MLP neurons of a small language model. Each row is named by its layer, matrix (up: input weights) and neuron, and shows model dimensions 112-239. Each number is 500 + 50 x the weight over its row's rms, rounded and kept within 0 to 999. Numbers have three digits each.
After each neuron's rows, "fires after" lists the tokens most often just before its 100 highest values on Wikipedia text that the model never trained on.

L7.up790:491558549448504522495533479452549614614429589459552497474479440464421474552558445549529479444441428651505502457472471439556544562525594538501471448506536487475476472471487481511465579489476555469469458442550415516611518502522538497532483516547480433477499583459460412552554507460453514484492481390507487471514543533509625479494463483480493523525447502619396472514465527497505543550453
fires after: " P", " f", " F", " p", " suff", " N"

L7.up895:571461518496567481510446539470528669513506520482423483519483535537546477582554530624543497464553495507446498458505475466516474463453449485478510443497525502537491443460421565515489465454459520422565427447525424488466522577522528417559514577472560521498547452550576486532638502476426558534442501493474468554418539460547529617498474461444505565490512432440438582508573494529448525510452
fires after: " New", ",", " Southern", " Los"

L5.up710:509475466533513485432523459549484531434458514509524576544455530509447490473492485631560387442493509517466505474451465409599460512437543471503491440484469363416584551456441580600498397532487464471440473448374530482561577433462439545484481487420545451517532514574480427557512521500493474454536451597566537524590487521482494534517555415518582547475458456475519463503512418539572459503467
fires after: "2", "1"

L2.up18:560502482482502468496475558414491433365447495472497504480522444495517401579441532459522515438436483468404540490494472512547526503558470392493446470487479516517554460570430531586470504440539497503464506490563506498554488474445491477458492484492490447502588491543503529529543535521553470451589547535385524538463583448464511509505546442490401468535506494501535480535518541519487426481531
fires after: "\n\n", "Early", " his", " was", ")\n\n", " a"

L8.up1020:429413502481438454455480524496556507432532483575550451487564488489467524507435518571580554516495530465477500445438473431435561489371520447554451517440410478480480562476466570521456510525493519485469438504438500485534545590430496459555586580472493589557478462442444443537494528532469538578575572475514483567482540536543472437412439416493499486503416452497465519494545436457596556499525
fires after: "2", " |", ","

L5.up3:498504393415446525579529440488479539472459553447448486429504493498445545545480485474570478493547477531562493367522478509501479551547499459527373578430519529496466513514497501442518479460463520567507507461573422485500443445499514559504568616622392621503618492452488577548491537567602624578481457497495484471468447464434500491417553481502465510441534453379586459482464517529492358435477
fires after: " the", " was", "The", " a", " gu"

L7.up721:565510530491482452536511546499455481410459592492387465516539436522537526515477616420455560515530483406493539531470416463524537547478535510437511453477482505487437541400440462529463480542494509427452546479434489633505574387431372454554467572424452511504507470490546544433497497499519513516504477446487496592469455488551509456337543473583539449539470484470570506518473478424553479424486
fires after: "2", " |", "|"

L5.up372:474454449446572510482586539463540505528452504459484436556482457514450526611553602529455501479501491469521479456574465510430533508487518416391484525480536502614477457493503479443591555528582583507465469476484588522409464485589459452503397395505457539491552532559471513535447503520542577539475509529484469410540431482524543482453483431492471557446436556476521466388456489505470489570521
fires after: " for", " For", " under", " a", " over", " at"

L7.up938:470528562471419454431455491412475490467531550526459508580472446587471571522515567449483658621500518465518557488487533533443440507534497503413473527445496457432516405490573491565583553525413608589407524549510427529398470417546459430468348555492571542432484521531608590509480452433440588595458539533486443499500484467574472537488481424472457471447532416589526505477406583526522415558505
fires after: " ", " a", " =\n\n"

L7.up927:487413528504443512410438562451531455604528510399478461508430465541466550476641505478506473419493463540580506485494515418496464518479501523545537525588528527412539560513520543492453531467504496459481583551499482482552543406491449502497516515561506504457538502400485477486527544531521486487484522459432434432554600556581506530467465555484490564547479432481561530408451525462513483470565
fires after: " f", " F", " e", " ref", "f", "he"

L7.up286:529499551498532551542448505539477460438604460534473572448546493440455427421438475484516448459505558568505485538472529439539613455533584458580455488521490493556429406592577489466517497525421539455516515449504530533579384401498549468487497500526504565496519494559458533413468548509498472469470485578484611508502510594574442420358513424594477490470499534464546498431496530554546572461598
fires after: ",", "8", "0", "3", ":"

L5.up404:377513503504417492445476520483458524408555434618433382495448527467511528527509493466493483529468447581519464526489509514436498472550515526465471448459469485457513505515517396450528480473464467486524500393527602525485522517393526567515540520466484584573516524393403477604456514565508465480545518493489479458481418445503480480561554497612436541542579457392499519523472498502456485410444
fires after: " P", "ap", "p", "op", "ip", "P"

L8.up542:482449429493478490396497474535461353490473536530510480488569361493515539415462451573488487549486494461492539448539451513522471480562505539546432497445428468586512484507570557442467537488511540538426502480369491550506508481499553572558538523526543508458428458510448509498485542490554456519492443563562523617559566464530444455594568445438521508452547496446505414546550468491532509537546
fires after: "2"

L7.up64:368503525523488508431521518474464495432523426580535466518498471559477549505458516516543555438474562457485551496557449583528509601498580475402529464411470434420555519512538470523429566563491453582417492463512443560527512507466518475504394580553434595508461524504574500510536544522522518428619612518479457488563447488501485420530483532537433475385555459510610552435545557475485483488470
fires after: " ", ")", "ia"

L5.up788:462521530506437442483498499495526490512506508553587489459471369458507521421477658462507437521495535531485496532504449533434531566426488608418504448583529580531558606517503445472470490525536506392508534479464464402499538485570540577536530505621432510542470541445423495540566457554475474510478486438508555431493441445485449523453524388536561518453486528516458467447555490531500478457488
fires after: " No", "op", "p", " p", " P", "av"

L7.up706:516460517499559606533441477444538445479485534450530482560543546479542553488508562563576548563532578476450463543467511383585462483454542430437475484519418462518554472525450578540517555485510586565422477480485513486505460471567423423508601493549487590524460535522508479528544518480492485531450486477535569489527522539511507420485513486447505511452422493562503503436562378477534545515532
fires after: ",", "2"

L7.up1011:492499595460561502545521441582564475495586441491535465443511538429398489479458568551517433534526481480497630486436476445541541464456525418612539485476603355443498412473529505514484462423416470480497497503451542559541427474483517582544403458495511526481488525566423487600493535535478457485449471480513523557464507557521530493520435389503521507466477423541540548535559400632486408505541
fires after: "0", "9", "1", " U", "3"